Weights of a small transformer language model.
Architecture: LayerNorm before each block, biases on query, key and value, tied embeddings.
MLP neurons of a small language model. Each row is named by its layer, matrix (down: output weights) and neuron, and shows model dimensions 0-127. Each number is 128 + 32 x the weight over its row's rms, rounded and kept within 0 to 255. Numbers have three digits each.
A block is one neuron, or neurons of one layer that tend to fire together. Before each block is what it responds to, as a language model described it from the Wikipedia text at the highest values.

Description: Time conjunctions introducing a clause or date, mainly since, also after, until, when, before, plus closing == of section headings.
L3.down1872:109141175108120148116113178161085128086118113161147158095133072157136102150175136131134145154136112171108137080079155147085130172102147116126104172069111088077114141143114093174136131152122113102115102170135109125230132176151097190169167158156121126107130168098106099109173134138103091152154112168157135138141119099101138124084122134201100154083090140118116164158191149125137134037169

Description: Connecting words and nationality adjectives just before a person's occupation or role, mostly in biographies and name lists, e.g. "a nurse", "senator and colonel", "Japanese Go player".
L6.down10:198181105156112130130105141111159113122124085137144140116143150122111086083137140105144117097144087160099142173118131122131103118123130168101154119172147132106123083081088132123141171167071156138193121087148124139130150129152166133144101005166112115135086192155132149142119101138110148131122098111111196110116067151146140102146157069135133170128148145119085159159095166125112076144142
L6.down17:137132154140121115125111133152127131114153087147105107153138129100129046191134146137128060146122089134062159194138200185099097115109148161125131159140130119171165029118128118091094119174070082135087122070156135067140118118125173115073164162132126106122070157122123104170123138121142141114156074126144108157168095184138123081185128138094129156169147133099095171042091162080094132132154
L6.down551:213143096142178195117082094119156136162187149177099117115137132192192086092091102060135136125172078136179095130065157113157100118151117126124135174193158075058125068070098122166120109123183214128139081149141133147139135121143150112165075067128119170123146112124097101181202102126142082110198131169051159108121164134108132117117135073097124146106124165125125094094098128147116111117138
L6.down633:124146125145132212074120159137148127171092131142113148172174080107120100091129116152157146123147111048110158106123126127128138101128066128170174128108095139122089098187099236101103148063124101118159115093086131124113205130084093066111163075166123135164081120114123168126094143137128151060126118140101139142143086131127135063117179095128129125141116119122145124093119137108164071089158
L6.down758:169176169166130130144138106098229169166170105098126110148138134146186172097142147054074174121155145087088131134133169097104083141137155133185181119140172184143094076095170138105109182111121089138159105091110125127134157181108087113157105138099136155107094092128155195155092140126138138090087124139175155148117099140152124118156087120183114117187076173148110113077122122158141087146161
L6.down1246:145092181118132079175112154094191109127144108171105142102125168113080185125175155201159190176110137156148129143080140128161185057174212136147068121125166096210062121123173123084133116134125098118118078150095208122168081159196111133148182133124135136116092051105159105136158170135118152092107081181128153156120155073171092133122126150114199124141131137152137112058163049123142129116131
L6.down1808:133120129135142148156146165079094126120052123127131100075130088096134114123118175142141147102097121071124126151104097122190110136129129142141201162080144144097140153181178104128126125085106106111101135079173148122097131125208146065186116120144111199146115125125142108151114070144153113170155170130118161109176151150140112189146114134133075100123093131058115182135134082104149180141054
L6.down2044:158119134140200118139113144171114075127082097151149108157134070141143147130155115115092161138121211078178130116084147106090083154078145117119170122151116092102098086110185128146116131127114048184088098143138125092141116130190152149219095151099128178157181086141127118157160187181084114152165099021183124129124150172080127137176133105180157155149079163106162144162121172153132120105139

Description: The word right after a preposition plus the, opening a phrase such as "at the end of", "on the other hand", "at the 2006 …".
L3.down1584:152152056149125084144092145144117115082102088134101173129147030095121081143135124090107137087080125054146097133174122150103087150092162142131127108140202098098135083083084094131068160081124077125195094139075163158116118146201128106085134121078120138120037160107145141088142134123086086093169156139137101128056199101118084149142198124095154152216122169083059141097112136101116149164104

Description: Prepositions opening a time point or span, mostly until, since, after, before, from, as in "remained until her retirement", "first win since 2004".
L6.down490:151122094129134093151107166096099213105056115168079098110127107176136154100118172118195137093119081078121169085141112074193079080196131119144127041064134160110098144128171148164108145128097115136138143153152165141107121143093098129091179090121079097100066139113191078077139129155122088129155129134165148132113142138099138126140171133146149108205097124133111123111122165136078149130101
L6.down1037:112155134140147111145153179156136164134126131134107110082081098177109092143106145147116139068095109091115135099118142169137120114085140124126156091135139164126128180156132095129149134134139128134118119098156166116119138110096125128179178115138090125091143178144187090153163094175151149016078110140157131084167131082214171110106145136165135098141157142142084106104097133084103113159146
L6.down1133:114135142127126130148164215108064145143141086118169105140152046168072088141150130104125139104118095165122190137140226133111071059155101097118128115089081129116146129098148138202095127107144110107154138073140150102078130090118106144135116118125133101175072122111097088103122170147111169157162197069081160091164156169137137087217209022114074134097080148097170121080069148122127144134110
L6.down1286:085142168153111080168091133092102156142109092145103140109173153096147157191126053113126098135102113125100143113187133082075106084131139137144138104125091150097156119132114086132182153138150152116086126114073157162151107150117154093170131086126153125117075152192132111079080135131116101151112095073088146193122091120154163154148146108043177175199173100166148137137157121134137131098105
L6.down1466:186130098155092122154116119114081112130097151132102067082107088078084122096137134094087078140088097154098170055112116119131092138104117125147096160157120138092060082073182171163105130136119083155099102125132114175102134111121139130122120114120106080155158135110141056133143147115130147106125068095123123159173124132179128105141084167099152116116124123122157128101118124158105086083113
L6.down1681:112157149075121166147100172136121147085116144126154185147064144151091137181091193124080097166158094141140128118101105088140119141071139141101142129097170155110133099192159143113178099089177121093101124138128096093128045156225161100134105102087106075138140203125107114081085086043150174126136100090125087116068172163105158107099132051091136101140098154108138125129142210168151116162114
L6.down1766:153152143161123151157140211117093157115095146126065151164120169160129155112115095147172165086088105189108154055127121110111222131170153131138120086127146090079170129195134101124072095174085126100109146135164140121132192174144065118100100178124152125149096047140167104106182059110204120072096143159166129154131093119107159110110143071105139112126063131110142147102139110153124166072103
L6.down1964:130073156134156177068140156156170138121066145082128192114149139132081073179152133153111135121123122143107101104091164153079129126154134147141139176135159120108103065147160180124089172102096116076073154113093147116127205100116142125111120148072139084114101130113139216098087163193136155114195191149114146132142096076151186065108185107090102144134121162103138122099152134142112141116114

Description: Occupation nouns and the "and" joining them in short biographical descriptors after a nationality, e.g. singer, politician, author and illustrator, often in name lists or article headers.
L5.down39:102113077109091166068152110126083177092120108153117106150137096151093179228079171162136114141133106131099139144138103144117122181146123110158113150128139117117139164177078155137126113141195124129110155177128123182130097106102118148163171159113048079165158159061138154104130136124089125108117132157103138110128123149099154148153105145112145110119122098138111053143137115105113105101143
L5.down810:133137166124173169130122143150122136146135124216124092074116124134173060094118134090122156119100132128147110134074117047171152094169167157112141192069149115163113106114128131108077103155107148137089172093189103142133189109186106099126170128071065126127115106133129064092153107068156131184004105158136107103117153120074122088202111144135127097120095095173090154083088061131178140141095
L5.down815:123118117115109119179125145155106164167078118139155132116166080121161098142082133142132141089149151173137125064117200114069164172132164107124191126141091128126161027108187179146136161096158160171074144155062077105119090103134069100188138160167076089196125165126111113153112146131147131174130128161098148089086125194113145133103103129131127102102113141082116143156129114126131142137162
L5.down876:183118154125152143119167110146088159105147165116175167122166169119138169100172103132131095150041099163097144151112103080121126118136129121104153133108161081080128139107114140154146125168092152161104121091131119065141118149096122099127143150124111222147103147171108027129117159150172161152133114116182114150065161159168107126150109163099159196133215090074157130144097137128174183195199
L5.down1033:182056138164079111155152138101102113129129130138151150180175105133148150102164156118082079136164125142129079119140138095113136127088176103137136145182151135129155138070180104121134118118158187078122125158107085117124163121085129160157132136164165117135121194106137069095145181091161125126077176158123036108115142150082149124180027159098176145068157138157119110079108127134149124123070
L5.down1196:128144203153136134165091110153119135160157105183122126136118110148141083109110093107124153142082086127118130149135161078135126033108124186186130157089119107087082123080081078144195105157111094095146120173203109117168140128147120107172139083120123103086079069099166132139104130132075069111121090119135149173102127154134155154081126032117105086101083112102111130049116163103131166150154
L5.down1214:144118127139155096114140137162105145087140149184119118101093152101148100174118152120166141129098120097097151170092126085103102087124136095124121063113171156171096147107090086120130123154152113166184120120126206194055141108122176144107189119130160102118184093109181061186112168160151163212118083147150131115175124158193178128125145116119131180103093090203165084066124098148125144141155
L5.down1796:130113200092151108086120166080167130154144171101143087170119153106078125052131106098117107110128153104109148122089077089110171099131081092169107077154136090217203123077096132094146101181105121175091109161149113114102146164155213107145093098133079063170061078136166101141117144134164158142134148210119128146134085137154084167135169137098113069144151111124119151056097118129173164088098

Description: Function words in set time expressions after "at", such as the in at the time, at the end, at the age, same, any moment; weaker on other prepositions and articles.
L6.down18:118139132070150150079141109120097084157084057086161121116186106176103155146119079145051145152157130128139192076041166085149158144158152074133213144131151142107109137083134173132148111084173162156099143082122107152081125127154099092164125130173114103133072119108110128089174100186125127170112130131108146126105025128110136061110074138126090161103102126089115194137110158140147097143126
L6.down134:201151185131134145096200078147140139163103133163053160083084151126122152069061076091080093132153136087119090131131194110111035137148115150087150145099087134210077126086104133123098103125157100134096156130112157102170142145074151215082141135121124132147166107059148125132120186191168178142121208092109083097140176161153122097094155118097165094141117123179196143129176084120102165135111
L6.down338:093099130119146151131157153119149131132108182098176153134138141167130144157154146116094104125039164039163152092085149088145106127142117149122124114114155119126079167136139109099187205202143111159147107153146128126104080103128076168109014149157142141082106109161194103092136108129138110143178117098125109120087159110109125134089154113076039159151124078056165141116148094096161091152116
L6.down1030:111169124079079129141086147142085115116167104098069121132072150105140098102085114174143122119147130117166097097119175177096115135053157098137129180131142171108098137163159102081065137121135170108137195133114145108147084101154104163114145106124099151113115070095140143134057060112089131128137114159137175131108106143095154177083120128155139154143161073125076109153172166148097146139100
L6.down1115:148158117100090165128113098147124112115112093137127090122118127138127160119133131109167090159099149101052082146170063110056094100105147156130099142135111102087135111069138077122111160121204081090112132145123097143211121147103140112129090134110089147103100136177166135101111135117121147130133136063076125145117097118152103096068117117154165125102132097130106174130162132143114146084162
L6.down1241:184086072126101157165115168077143054121159184166103133133134147064148146133108108125135153111165157129126144113144085147099093143126153109165104103074113112119139126112174161150097132117127128162179151145127188098188106124132154139166127103080124117157090158141115163177124126126145158116096117122098101124097103153220122099123154137129110135056133086117124145138170102169155074123145
L6.down1853:132124144023138126138147199104138082027081141139135153123099099063086107153099138146103126133094118130072141128137140084108106168145145134107145146043136116150150165129160116126144155122154143098125136068141157064119105119117152156136090093143144134092161096095150152153112117149081133156142125084106181133077173200118121116086136164054106140151112120115143118105102051164151155126129
L6.down1983:152138132100110106129095140124136134174097180127131130097137114136184153162094169126154150141142169130121107199124139157150073140091071105074127158192111047182058069088150203125086134218146119103121171086181128136155119150088095139075140133137106176099174147089182114130117111085066144181207110187122169165108088139062122153080111106186117115124116114099147088156153157115110126123123

Description: The word "to", as an infinitive marker or a preposition, and the token just after a "to", as in to form, open to the public, grown to 12,600.
L3.down1646:122161112121129057157071148108134082124158142125179108101103162130177123112113100135104077115179139180154113139108118134199083082105167134191160084144060043127111166128116112173161122100124083154143159109114117128173161157126094110123126137115133141076154126111067137099111152111117111111117134116074145132130082120075136130085139114148104089149116141125161158108070125106099126151152

Description: Function words and fragments just before a named competition, season, contract or award in sports biographies, such as on a two-year contract, the 2022–23 title, in a draw.
L5.down16:190081113142153190142165105123092162092129042185104157112046205144101117096132143142131111142120116147142109139117128130118162116117135139135139159132155151148106147138074122102146158176109158058104089133070170152149150083166139085162143107111059129079165101136138136143124054162117181117071147142145137055158146188129095129115070141118103078132124151139128157088097135159132095133144
L5.down378:148147165156125124108140110143122131107092119094143160156136066113113144088130115178129152146128124069079156112098125146196112160157110133106091108162155151105142143082031180090116096101170142101119129067174133169159114154125175132151111142167121150149165150174126103080133089166186152170151150161135177077138152136078138141161158115175152142044094126095070132132129112110142140065157
L5.down816:116135133139111150157130124125145147143150131118148152145115155137154127073112122181107143081160104091112156108118101113183145142098073099182137105143117085131112120141128165128102138090111121164104123167118154102132165085131161115113095097183195085100124145115125078069144119174128101085151179123096119130201140151085126160134109133166109172163095163143140123048102110176096070117133
L5.down1048:103141054115119095110165154153113187109145121134149161198054158148112173135136102109120129136131113148122038145097054173102079067158132140057112146127135081084123139137112109156142154205126115120097137130103181090077140137129171119114120117148110117139105138068130115146166124067089076165104124073085085156141123168139126150123189130165169144164130156107157124176138093159100134140125
L5.down1070:108123050105117129126043097116094169148147130174167187081137106079130182144073145100119102145118053097131129125081124075126154158106100082086125163129135108059136153120112104085111093129164101135073150183140106071137124074119126088096137148120205164106123139122094156110066085153138080136150035123099179129112195146093107168062134181165187062118116160150141115191085079161141135139134
L5.down1108:126127085107153160122132111041103100114132135082137164122114125115162122130104137087117152152098164109155092104128082119168132153106140075095115094169160112047131187106076112102152146117076125088113081159154172187141152087189117125093092160186145106113120147115161126165132128093113117151168176095148078089101143130136076139149151173096177173095157102140171084107153117136058174138127
L5.down1207:116116155135146100118130151078135187146130119095126140129086162096134141123143153058135088170150142088105113072132183081107124133128128083132137111139119214131091186112112141089144103154107131084101145149138094141148115101130084088137218149190127182109122124113115140090133090152115144145119156116161122084130215158121165147140032138173136105150112122186110080143109186163143128137138
L5.down1358:117151117090122120131122120132156190148094113127107134153123184144174113089143144127081046136081137129068142088152072094118103124137114167137109119117155106111082150133127087123201132123149074029125125136151120128086128126138131183184073099125196148097085060164089138157138105101127162101132162108114134129082149137099115124106084158145151119116109124124133160148155082083067105091168

Description: Words that come right before a bare verb, mostly infinitival to (had to, forced to, wish to), plus modals like can, would, cannot, not.
L5.down703:168053162161081075138184119152100094080109108138142142134156119133145099076173146099103141158066137068132141117142106189163117158112158147087122068089179109124199086080136127076138166069169144139068177166091117141098121131144142150198185104129084140158155109118186088087125086118128141098181152134165141144154149110110177138145136120112060076148177106144163144109125078161139125111170
L5.down908:154095134147116215144104182134124106112127116160100134121166151087123239149192107159119130061137167125151137143146132111132166113169169159155129122114127166125136102155144148130165076105126093073047140104150138164146093124090141130175104122130143115074117120156095113167140152095060165101108081144131148175125165158129112116070148079153121177094112117097134074108070151161111141144076
L5.down1004:132155155111088148127140190139118093145093119145133104127180096105084144084162122103179155107123095113120142136196136155107109093095121144187211123192090124121127155139177134088141093115120156153109132097148161058160128109093147132088142130127194126088124142112138124106152152177104094115142132119168122150074157172125128136108138029164124102148172094132108129106123125114101095149131
L5.down1056:107167147187079141095119151160172205130121137127075152129157130087119122123170093122152139162123141115121174153090163148140086112160154145126177086129171071134148066084124074133114112114099052138080108118121088118166113135075183095069123111110114152076159129168109132137147117092136124128128116131076128146114137096140113167172076166163224198115154157131109110200124151081136147127145
L5.down1347:142124155108098182133061123170126080127070120164146139115148081136125191130143131163096159135140132140152141090113140168073096084147128132126094137122143159200143137153097110147111051073173165123085159110149143127096215218126108129208140128171166150144140111119112098061119154063133136106148117180112138140096164164182142159071105109224090116110114129132137112094122206128129125109126
L5.down1498:108115190093126165097155096112148121126176104152150149159156161097166114092132086145138187123112074160149183110197116167113113131108108154173112091138116215100146139100144113151106099109101080134090187089087140160153150063154167157125122064077142154128125129144095180111075141107062121167152166134126131167091122148056143140112117130154176146151076136134082134092053103081110141165125
L5.down1828:088100159104173191103151149091103095129150158114105132137148138117148129101143101038137157108171127158141137159074111149151127151093101136105102123084135106088132157151114141165139107115098177119132150141074072181163111127176149146166101109097108108134126100158149127117090114121124162118139132168151097108090138097123087136089095110132063182100112114159153122118119141129190172111120
L5.down1831:128129128171178160131142065034133193109109117182108164140200091127148123076145144116147148123133133129177111075105116170116135186107062101164130065056162164150158083075154131181078143159139151084151147214133139100096131100134100167115119099097102132157115158162143112154119134166146118131079139124122144132137181094110091168087172191113133183141087133108077163129141150120077164094134

Description: Tokens inside date or period expressions that come before a year: month names (In September, 19 June), the in until the end, range dashes (2014-16).
L5.down774:152111106160114126101111092109106133106102164097088098142113151166087102137168158094138119148051079159144099090069115161079121119069171087172134162120142113111079162109106177098139076095164105110162139144105108105125169185159115145042128139109157120086061122096113099098072094105131172181109112125139094185125138141134119099170111098150211131128085112107169136157142177176110097127100
L5.down839:097131140112129126147094103125150168199120151070127061079123165139124126146101127125139115147115129124109140143090149106144057166179107088142157092165075132205128153145115165142197132165180075173136089110122160122125109050101119147155145108188128135133102109071154104083109149111180037153084101090128134103103134139181093080104222158131110181169100102194136151131150132106129102114090
L5.down1031:164089127166165152084135161161112160151040116094109197160075129069108135093133163059123118129092167154120111113133111133183165151091131127130150126100184138128152140133131079166139149137194140130142135138157106177125089142122127119130110126118145101107102125162091128130120155127131176136136126169089090189093155157102125088189157138128139163161136113125134124139124083109191138090136
L5.down1090:172128165142119152140148137113081167183152120119155103147228120185095137146090139113168090137119099157130089175094062168118183118086135093127126088125133111109117143139133094110148130144164159156090180104150164196171137144188114146147122060093133143145113130134112227119099154167145110117136131142157101157044108179168107098168134102162189093124108061135114119169069104179106155070120
L5.down1160:122128131133136150112171125124125144085110158088126116155117161118119097093168150070129058181082142158116163124146106108104160153114085114139112101074154082089169147123109163123136082119106111122158178173069130056205147134130086121153063097117166154189104133150071128227119123143142121140125120171162143095127075124131104160100190071187170140109083126107146093124156091124098132123145
L5.down1431:206112097128121178102104130036124136099059127133173167102120103101127128109078171139107131158140158138145143104167068100138125153111083082097161083138154168102159131177144113199172128164125127100167083094086136103097104125138153137102183122105137101137131170082156081120146116109101041132150120136205146131116065119156138093172159115124126136122116105141124091082163126179140091093117
L5.down1677:104136140179115161141112135104089175132124160125139169082157164156139112100083146143113092147171097097111100113120164122103105137165162164146147151105092164119125120136099115119147099146108116102091122139095115102129185106163171110093122070081052153116149139091155139155084132126101149168170103185126140033035107090155090145177179078105147142162164146153125136186113080122100105133135
L5.down1837:125150104075176148139165109174162111127073132102076110108163166155130102058147168130105156157142079138150129167133111147146136150155118089155117169107121132185084108129152101157116150152114102123215138126134153134090142161100118125124141119154180127141114070126075159124128111141148155133106164127168157113062171103115142155115122125151117116109079095102129146123149130105150109132119

Description: Tokens inside sports articles and results tables naming leagues, seasons, or match types, such as Premier, Super, Friendly, 2022–23, Relegation, promoted.
L3.down2026:133138104095122072110213082189107139146185136131142056130115183098108166085178109108131068138136079134152123102052129125082092122152126133096115163117134129099071134163120128109163087130141090110119097163108187128148093102102187120143127146150095151131097115073092121165113116099172105204125140100106079135091126112163154174135188090106136124142120145131117120153159120133143127080139

Description: Occupation, title or relationship nouns naming a person's role, often the final piece of a split word, e.g. curator, geologist, widow, singer.
L3.down730:121100119158139131155216108191187099205131155139134130121159147108144126054128128093088163149125123106179119117116054102132095120135093141124147131117142136139141179144158104095136115124091140130102142190142103084116135103156096111131137133169098155179139156122175099092125144095131140154000109145156151112112142076095142142152124133123163112111161111164112098121097167130120154135118

Description: The word "the" (sometimes a, his, its) right after a preposition like at, in, on, as in "at the age of", "at the time", "in the final game".
L5.down579:151075169079117166096085098138060166134159110137119127168123106160100128132141113124103139115118156148183142164120074095143121187127100134166132116133128140097102150132136084090203167152103106136155137140088146126078099089131121128157174146135140116083131111088186071156127130141149171141119139144122127154109064175097128099140174166076185143103153131070116075076111152191102151132171
L5.down662:118134144134077092071130123173114115157130134175112162134165087158105148158129099149081119091081174078082159088100162104087140118097108079141132147192116139134181122132115099122129167105109102059121132141166065168159127132159105106157091186114132084099159172107124163085049111158155137132147133157162082149122089136131103137086131148209189159195149144159079087097097198207131139139136
L5.down865:097129137096107126126184196094141146064167118147152079146135120101099153180161126178068083151157106148107127127050103165127148174125098090082138140141156114088130091135147104099206134208131097163113138143128172122139193141082142143108049141167063153149216146055125167127088145142173118187113129131147144109151130124092170072098082120136130134076078135117100106092120147162105154094155
L5.down1142:085168161113100088181164084185124122132103104098150143167136119104106103192087102137070129130101131062156125121149125150128114115210141088174197140108141120061131122144131134150107118123110117127099107160135117144175144127095100143161114107127132119110093121153159130153138130183076122101080160192116138199075102172081111165178126129184120161138086127173104205150137160118082119145118
L5.down1169:117112086077131049114146147106162113096126159171179142099151125113147140101100147133161097147115128061145166150103088101154130165145117189161151072168155109076194119119131146105157146145028144119125097085129090209147112147093112104124094124102136093092084112156139076146132138119145133127144139093149115123154140065164140158095123164133126158118130149112144151115098131136153124123089
L5.down1257:143143138139135144107110135182091079120067164143091147105113143120144190130135126126141101110091116069210165093053181116143116139168129132178132126155181139066136095123146116128128188142105140134117144105154092128163105138166141119125160161163088130156106087073130144110135158145202114138139127125161113082076108175094112126102142157139106113187133117047138140149138194130158131141117
L5.down1754:118116100103120149104157154099106133165121106129133144094119126074140162085153082126122105163122096113103160140114186068140107099181144148106180227108105175091098124115069127163169061098122157206183073121149083138102102153130050150057107146115150043074128121161081155172146123144160096128126209098156101126108117171120107126136166113140083127149105070133125114159125098100112110093143
L5.down1821:084153135127128108173151052148140112151134171094072128126085153093130139115134112139161126116136208076149106121142100087126145247127116100112156116114121145138135152103120108109124114148120109175106103117133170096147151132110122153150119188165102138151110088152142158142118116121193137099041162039145167148052086131083092107122100181144106182113118165096200162117113148151152121136152

Description: The infinitive "to" and modals such as would, may, could, not right before a bare verb, especially purpose clauses like "formed to protest" and "is to move".
L6.down116:186089118093102141147118146077155101167119112136148103135094146148156084068155043164151163167116194141078050033101140141206097053112082142201074100156095091139065117133168039118068151109143140136075123136050103130150175103080100158118109155186127149155058139139103134118150139103186152093156177102047090153104113128109162133095154098161101112126138077136114124097134111082116051125125
L6.down538:202158126126205135088134177162143146156139115159152117135164122154187204108132081154150135155106120090176084144118154069119138204088101120129201064117104111121158074155130114151117154153093147132164187123097062192116162103142136124103097116102054096112148144139179167148106121148119150142109154150144130152117108011055135159103176090110117113100112135150104084119120118128146127131176
L6.down824:138099108126158160151143134102172149149114119142146137137096142116113110117101133151108088133152072110098203071136110112140121151158181087105105009141150127098099119139065131076154155160152123099105071183104143121114119119113155063164085057146109090184082058155131187178111118105143171135118065182150123131103170159133091107123125162039122091143141016141082129137141125093122130130164
L6.down1016:150103110131102122163146136163077129101157073084161113140152138168116156160131057163136179153137098203182084176154175175096066076103072113084157129166130197133140094108160111140146123127125135154093150096117159118153133108136147145128108165127113100074067126106120153053186135164093137086136221118156202155163042127127144132079124111104097172117108102150068102108113094151149104095095
L6.down1195:105120120106110121100078133105131081106123194082143137131095145096163070153145129200102168078134137142124117113122170144149108104057093110157125142129148173138142055145174090174137138116077122093157085192170120110107116132136081174110123124130127132098114109112117120152086140101140162127098121157114154139135132164160062168137108161152099176109099102178071134099148152153130121147111
L6.down1449:118148178127111118103085099143178123115185111104157126086190151119157155119137102095158144121136075129121139163140124147110142139101117129139122126116062165167126138077142170146135190084082070112099130132110153104105084092143141125149094101086099159124103090159147168136137117132069152165160170149118118115154108149090166131174111122148147105166090139163119102101121080099076143104096
L6.down1627:143136140118140140138109122144120127080121079149195119096143104134090124134149123138095158061215114092172136092119164100092169164134116105147141129138183198097138131107155123078126153079139146103127101101118183157123151178105121172153111143110093136127103063112117115136106129152196152112100134148145131145072108119096120167116141098082123111073097132127147100094063180138072087142125
L6.down1686:121182126116124143144122145138117097102127118135079099152166133083126124101132155148105110108113109147121107164118152121050149105106107109120128151163134153127146086145075111093150109108112113184198145148108153138165192091134131145094133140119137156147069172137192133124176136086133215122170080158176105106073116142088095085151103134077129161184078136118177090044122099118155122115173

Description: Mid-sentence tokens in athlete biographies and sports stat tables, e.g. "-year" in "two-year contract", "on" in "on loan", "was" in "contract was terminated", plus table cell pipes.
L6.down705:110073156142129127209106122132184159168126142151110137092074107096183142102142163145095118187149129121108148178128168125079113101162183088163093107159199168084174118046194103107143163079091088117154137125096166120135153222142152162160114159058112066083192046173173206093113163134097128166102154130109096124119092154163114100136130125173089105100126091142189145094145109081103076092111
L6.down947:157122100156122092040131157124150222120160141097147172160101179141140127098146148094143086129177119154149126114113104114143127099098092139121125184118182132108116131093123107062161111138136117083137147141122132079123135139126148151131127149118083123171132188097108129137206091129146109200097157108142129120116139155143099171126095112086185144119142156128165099207142133124120098135129
L6.down1020:157162153154117158134168134103102129141118065196078174145124185111152126137106133059126126110030141098096143158122126103111117155118117079062140138137096069082086125075170136111112123113141102113139110111110170115070052182101146151126132151095129119159110084095191200113113112065121167128124100098118097145104151133129120141166138133085176129142108118162126129131142125133157129150159
L6.down1370:144105103091132114081176133109118090124120145193166126169121174123130138143134140153172175120156086070184137164069070099195119150081078107132113114117115151099156136096177126115097167058091096144169197110171099040134191135125141137111147162126179075106141115100118159115103078109168137159156135133114139135171181110172139132105103101131109054152177139183129097138170055136121152127166
L6.down1676:105113117067090129150126064095093210170164127147115097166148132144103108105095126122085142188127123098158118122107110079171178074123114138148126161140140094140101113128086147140161099082075108175174131165147132117192156112119115109140111163124185143145140139104163198089119085094110146117216078124152114086143137071146120141104125162048155082180095089128166132117116149123112058133139
L6.down1754:091165120159163121156089053144137135120093112093080093097145155089081078181134176115125187092116174124120133170101137180057071107164126109145113101172156156086107074159193137168095110238096111099169154091123132143175168103139140121117105135134137150096116116143141101122126172157071177100140110078088155118088135092100144095119113109153109113105114058086101110151100045165142178142164
L6.down1907:074166137107083114134150150204162142141131111162076079118107128148135189113097148101102117128078126116183132149110129133096111109164035128124096108116136061131156143084149092119161165084145158174161094129146128089120145195116130084152104160098091092109157108149133181138103172160144150124172122167078145179149129178164152122120142110118148067159171144136161124147152132060138137129165
L6.down1926:151153119150118103153136103160096136113115090098093144141101166127136140148164102157129155130131127113127082165104123143139087127126113134061150176105165156088091133128070133114121052090153132117168087104127169080065082144127151121160120132139094055145103097120128120149126095133067095145166126163120140074135085168117180119163167154089158120100143142162109159194122147152090065121087